Part of a small language model's weights.
Training: a variant of Adam for these matrices, 642M tokens, 4897 steps.
MLP neurons of a small language model. Each row is named by its layer, matrix (up: input weights; down: output weights) and neuron, and shows model dimensions 64-191. Each number is 128 + 32 x the weight over its row's rms, rounded and kept within 0 to 255. Numbers have three digits each.
After each neuron's rows, "fires in" lists the words (lower case) most often at its 100 highest values on Wikipedia text that the model never trained on. A number after a token or word is its count.

L4.up96:159108105147130150093157133095118100114064132156182142149133131129079145150057150128102163108142148102156116134110139154136132128147134098097149098147099214141156123022112102162131171117126154174191132121050116129117147141134151083145127087092123132138188167104169148118153110066171105133138071201087159158097130161145159080117100138125144167183136123164121145121086134153080108151086
L4.down96:167119114103157109170097168174179121206208127112165168119152116095145104136157135132165110128109153124157132122131083087097113174115092183129117147129146034112201111151130145088080064143123121067082147160162134063123118174142073121072122155151116101126080128114146098076136158150089150155142151087160114075161177099113132115175141155203130111100131184097155068138121127140157128108129
fires in: "two" 21, "three" 18, "five" 5, "eastern" 5, "fourth" 4, "lawrence" 4

L12.up613:098143207130110097156115129138179124147113147196126133085197101138148115158128114147121094134110136208152088190120128145047162120164118106190126139125118106088165136084123144111106117096145093126123114186066103120103143093128119115191106079189146135145086128137110152113131087149106026111160142119145159105115111149115101070100125141160160179178141175089148073097116061123160148121132
L12.down613:120114102156097176101176128109127107122100130052114158179065160134161119092096143085140133087097113110101130091119124058177053134112148131111173134150131145216049175169121130113124138169132151142129125088136147167107084151131088154105130154121147139060127113112148125101103205099179140146122121168137099151107206121124161165190127117105169106074101156173094154076184173119109108128120
fires in: "that" 43, "which" 29

L17.up257:088126136100216148106118181074107111142126183177129143097114136131139131139050124138100153118119117168125086159146113190144115148093090099148113093080136118176122166130140096098091118131133132140104189114121074082129139113129131118143134149162106119156172122127107214122138186111103106136183069163146139128058175133142150166125088105142208140130129094118111045179078093157108131090123
L17.down257:163092127167107088125116121165142131136170097132161123185092097133131149093182160046141075130114169181123141133135136185133099130195140175142164179176108115182143116108136170100179123148101136149118096128072183165112168125100107134124101100094128128132085104135089091174119093127090121155128135153108181141143149109125094116117113150135110095147097121104124120089213123088096111123156
fires in: "that" 28, "it" 24, "item" 5, "how" 5

L12.up575:124134110191135099109101153135118130110096140174126141100143096122147139121112127113175139124115152133148097054136142147134135101137181106157179103134118072153148109071184103124111089130137144111123139114132101130131151166102163174150119115128098131164110102108139183129192054120117062165082068152126119059124114149154131133120164165124167146116146115070149132130095180158170178188161
L12.down575:167162126096157138126112149167125160102156174119141162075110136141163163110091159120110091179163113093132113149120148116172108193096058137148104127095114160085125112147115151155137159102143098096141115083061142169136054092158104083051163135127128163133143176105116107168062160108096202109120173127158126165098164129105108083075110118193149109152126160099082169129178094115069092137113
fires in: "that" 56

L10.up453:122114090125129046100083086061114135097163112155148171099093116141119138189066174122150129170177145091059121132104123132106108133161132085092215094115147080139173141152102184156085142116162169153125141073111104161147074118093128049133121066107165203132088143128141172125141143113103111060184132115097121163119125132147077171123143119132152080135193129171140084114077127131163154194177
L10.down453:151162130116085132171156125111156132089146091174052112104152089125151155130136106094146157102101062099180077125123126207085120142141093158098179170177158111120106065130156135137090089116146062120157121156122133084155159155114139179119168102195133072086163103078099169156133128153104141176142159130158106129175137092156171100148127111175126160174097170058125158068137139145131151076125
fires in: "to" 50, "and" 6, "next" 4, "neighbouring" 4, "tennis" 4

L16.up603:131088130112186190130119140074157151111122130130117110083126163125159090141117155141092102177089163139115150120113173137104145124127114120130115127134130114151140102103131177147131114072097069050139104105114136109121187157115142152148159178150093125164172193048174065114180093149113094157121198103036194138098143068178150100143129163120092133197139118123103172114099093055155152161118
L16.down603:097157085147180151113088144108078137114127092113111082156086170141094148123150116137146165072000145137150149147122113041109168078157129096156128133078105127093153122151129122160128134138129128118114152167115145120153116121161079100134133110118139135113114135123118120136114085127081121168129095137146133152080122168101138122080100119140144148123113103140118114160113144147155151096159
fires in: "of" 65, "considered" 6, "to" 4

L12.up572:154088122143087115145087068137152121114096136165130119108138132170136062116049093156062100121137168133115209120084075158173090121134143089101115094173170138153137142108190170135087154123167090164164185114154162143139164134156095060092198164105193143104106152155130152117125152137159160151095148123139161128107120120108113084132153066156145167171156166160158085089147100122171141109077
L12.down572:108178138126109143142170112039104105090152115117176063147149156132149138162176161118189135105068069107160088177140178149135152163107118137149185148030102124115091130147144077156152177140120128145092105106137138146175130135164148122175067141096081166164151170052127107156103166154127133095103082131097131124105139117128145134112167151111099143132098126176171160186087178090123159134111
fires in: "to" 14, "father" 12, "or" 10, "brother" 6, "mother" 5, "and" 5

L4.up747:114135135159129159150155092124121129081128141137152123157122150197120081101170131093072134067150143203136140093117097106119192176126156151076107166121093072156138203082105120086079069093092129148166148144123124146109166120094163083115140144174165134133144156045146118133105024080138102120113092140113118105141125156117118108134132121136122154131197113130136168098111130084190130126143
L4.down747:087130096137134094047147148153144146143105115155103123156178106091157147119095072100129188171087147102163161177159186089101057115125087094192143065112107170111165128213164164120202162107140106144096102096145151114117109099151086115110162094062160126166113050156095168163108128183152132161132165101132150117098128110124156148098140129182153123152122183134076086122117157119110143086146
fires in: "round" 19, "on" 14, "republican" 9, "river" 4, "remaining" 4

L3.up368:170110102158058133169107114184147056087082177170118080127109135154094110144125143134064184154161135114150124120135144144135116171143148119122124126074078135138159155087164147194078078148125144140119177120043067164192226126114062067144182129135157124098129124065151120103135086107112123134130098154135135126149125151154146097115152166100090159122177137154137130040132123103138105096144
L3.down368:103122117159119129121152108085127144171197100151184135167167110129111118124094106121135076079097077149090088103125114090145142078083145143155132135137144068141134117155097072039149165115161088095153160176188183090067061124099126206131098113069121119150155102171140171118129148116108168156105122129123132116072141137113157151140102104126174097120088127198149082160128136137158150147079
fires in: "york" 21, "germany" 13, "german" 11, "brampton" 8, "white" 6, "chamber" 5

L3.up187:163145197149105106109130098114192137105168171163091163072184129208139134123151110065149155127109154193187103131097187088093205133113096117106121126133169099137108159131149141101092200173063111104185195078083127111126126062119177054127123168091125156131118112089101164114095065115134085099140145142150129171155169093085129126133090093127097126156105098119171125133148093146192177139161
L3.down187:158125084070158090144122121149085123143118071124103134156104093131117105186068140100109137140038157096143154153107098000119102114188123140132155091122116162108171139131055137143156151141135117097063057131116113115092145180166101128065143091161106117124092152157140110137087139097125067132103076088135087124097099155157122141091157156181078147117150090162123155130093164131152137173122
fires in: "on" 77

L10.up162:168143169121101138127203166054145107132108089116129137131139109121097111129090199120161048144142051112166146095087119168182075142135118119172170125118146100149173120052179160180124151113115094145134123128149121133179154113143120089122165169093104131116070153119154133093118116093176203161129186209116081149144146157088188135136137103141154104119114120137133160061162124164097136137123
L10.down162:088127162108142132106082104188116118150169137106066136166146139098156192141123115142073107133124109189150095104181056137108078054112144177160133151118079097084082099182156156116146161151147150097097126151135136107162121183092121145197149116186068115091151091105131127108115133185137075156104093121163102124139086139131096124113171115109064103118149172116114192101158153119168188151154
fires in: "the" 22, "this" 8, "ohio" 6, "other" 5, "s" 5, "your" 4

L12.up507:165094135200098135111194151123150049113121154123140107171124128167161067116058150141132169206098176127127145084166088169123087134099092103103079121108144177193120124052143149076152137094135147069103089111069100172156106157068130084112156135121088166112157161145128167109180118135164104160107124144118125109104104086090141138152131143106156114143182101123163089137138094133124166136073
L12.down507:142117194134114056089158138191112155131153126140175141110157142137133203137121147084157126142152118177148163078103137194139098118153185170109098137130179137128107102124136151108146133085152195178203154083138179138135127098128173112147098145105130208163159162087184098135063110146093098175126098120112108137095118126145136134141151166136075127154096168123126140109196151141156188159154
fires in: "first" 22, "second" 8, "largest" 6, "last" 5, "best" 5, "next" 4

L3.up195:148138194128075121159176155122157137143112184103135106135099107104142134095115185140145178091100177151124134121163099123112187167140110121035165102085189067180101105115120151118135127054136117144156151082077107089104122105032131102107199161052089136193087112148153129125095100093132150089107097139184113108109158091113128105182076082105096146200091167099095124139079130104146084127120
L3.down195:105156086095102156161147111118084124163143075117080117122139107135136135123137110101145175127035115121136129159147128000132122086154085126157174100175140129084128141116139112150146118201116109131070130128119109143084104171172141135111081136128121150109146132088105120089133151165116109157120185163091139127098160142139182105151103132202163139085124084146133098152169156152137148102143
fires in: "season" 22, "team" 17, "teams" 5, "seasons" 4, "bridge" 4, "brigade" 4

L17.up139:169184117180132105176097067127127102107127078227168114121156167152120113111103165108134125114119084136095207090144081147124109185130127088156108135053149150123129116174113134145222143120161145096125148152072141133146127130136093065100151122119116170143128153118166136111127134144129109126095101147084124164151088118146164134078120168145183086110135151127132136094143125050138144199175
L17.down139:074118214074150134126159171094143139147152230106149126139113163129152162171191139111173173144078158100127122150167128154104175173148138150127101158151132106113165157092131133144101131127123121116165121137163109140119090183137130135141125151136134105194135085104127128096152120148117212161133148042150140124162133157167122192159048116081092161163152138112128115115075177185171151120121
fires in: "his" 25, "s" 23, "hot" 9, "husband" 7, "jean" 4

L8.up166:113116112076130111175104119148164121100136124129100125094169169082125086124123127137134137170108151145081086206089104137113123106149098107127194134113099161106190108092133098126132096136112083133056138137121111117133188133140139120137189115121154108104118142117133126116165179120200093100136093149097130124095116037100151082122076168165139178094122133173083137066085126070188143160076
L8.down166:120136183123124114117118045106137115114073127136146096152100174101088150034091099151161162105115099127128134139108148123133143102121157142153132133060109096092128130117101122161108097136152164091117057119169147130166020109072122121135116129159125130127175162131136092099051170129133126127136156119120131088081115137132120119073142135141170092182120101184097110125111119185159067134140
fires in: "to" 41, "goes" 14, "ned" 6, "jean" 4

L11.up479:121113125142100147111124058133136129121077125159124116111129055185105151134135163125112142122124135135096166123091133183141126207107098108147166103101114076098160149126153115068119167140145103114180151092096117123074143120158096194096175204165134167151109110166137076068130146094150115129141073130147098135119101117113147127183154146099104151162105178093083122185121172168120116100107
L11.down479:155141135116141122167096150125122089098119148154043165088100153120147108146107097053127111153116110157175091087153132091154144079173200123142156135133136156126122124132061091130146106103128116088106118114134122103139160114086159132090075160147131100133155104127139132185068129115079107095154199158125132138175183145150175154096113072101124170107174103179158102063130092160132179115117
fires in: "life" 20, "career" 11, "before" 7, "band" 6, "media" 5, "biography" 4

L3.up90:117057154117065216111115088162122095121049154141158071126140095143106154121158133153117094155134150122114118124160129203122154172135182065065129172084170134111131119130157144122153104135131075120144088088106127134150173203172069088148171122099186137176135135106125117130118151134115133061139110155077125154172122128125074125111196136099130160189125115154152128118173148114123142188110
L3.down90:141108171158116142128093211087142137119181188123174205119096146159073137125149084093173100143098060137130141103177111075130157117135118173138103117113101096170136166158093142149052119122107144148113145117188103139098176138128026179158093084101065137125105006174132146155077127112120107159108136104140088146127146068115146139108079087124145128101132165169120108154112133117130148107176
fires in: "french" 18, "york" 17, "germany" 14, "german" 11, "france" 8, "australia" 5

L16.up542:175124147138153096106196137063127066149116135147120136098140138190146144134074145142146148127130123140145088071129118141159133119142113128134092152153160050167114130154156254095136161174115076119192116134134132145131116105116045103163104168072116166185098110159139169089111105133133156154175153153095119103165119091122114146150125122192152111165125117158100119157165139094119092170072
L16.down542:140124193157095174116128080112162116111131085129079082119131134049078138155125113166175151124113116070153076096135113173126120136107092142138182126196117149114185114125160098147164095066115155105121188094128095151112124130152105107152108069135103129055128152113095132171127153108192129121114149134112146149144174108190081183073200083092140140112113181120153121136112163115123099146130
fires in: "the" 23, "of" 11, "most" 9, "individuals" 5, "hot" 4

L12.up636:111156120149124154121117159110117149157100172096158066128110122129107146155129154183186118131112088104101133163150123146103203198111115134136156086108191112198103163142127148086124134115134037113144089038133047137135091113055128094087137115160143131109151130084148180161092156149198108107119116116109105085131164142103185111146120139109185108127112103182131132089089137132157170111090
L12.down636:133104075083145094189164144092109087086167098149116175194119143136068088129145098088094153114192112172192148078130148207137117081123179105142142130178130106089172128109158148138131114135157171138097166147118225179101156121172155164145156116087091126159113118140134111094164103104105157137148140121109122130082152073141098110109131163094097183091112114095081194145145164137105090156135
fires in: "round" 16, "first" 14, "only" 11, "just" 10, "justice" 4

L5.up203:117121180186121119153139136100085151141129166081149080122185111142105163131117084123039163151139131075159153148108151101123067157149160151100177205124155079070188163128075150171138125139133090143141165144108142173115177139088126149098134176153046124160094180111127163120177132082142123134178157127130105137067127123130127120168138132178118214150168176124125170102112075130086156111056
L5.down203:128075129088144148047139134171181109118093084149070134161120110151132053123144174087138110106092114136154110106166123116108146129110178129136101087103102143179097115146179106104163194105139191123094114114157142108133127137141077130126118070141184123115123056107115109126092100189123157179132118120096148098159101156148135094128124130081124077132124074111162138176138160119134061125219
fires in: "which" 46, "parliament" 5

L10.up493:119142170141084197082101070140102144086096150152179128179170175120152100135150141152170135181151087161109156144128104159103207101121172067099129140119077079162201140090141164121178159111155105139137113107085085161132150066083152157147167173079091200173093147109163127104171088111112146128137158106119125047148141128135101128149102161138125120105083104128139140130132102167107146147161
L10.down493:126128088133103124043153093109174100094135153137132093144045131093134113136087152143149163124085139123079094200130180107146185136095133133080082132105078129149148127148159073149097143157121126111186063108126153117155173112167094164097149137147126166123173121153153161067152130136114060161118143180134116171112108123083155142123128152073086146108064153101150119203113153164108077166122
fires in: "after" 34, "of" 11, "when" 11, "public" 9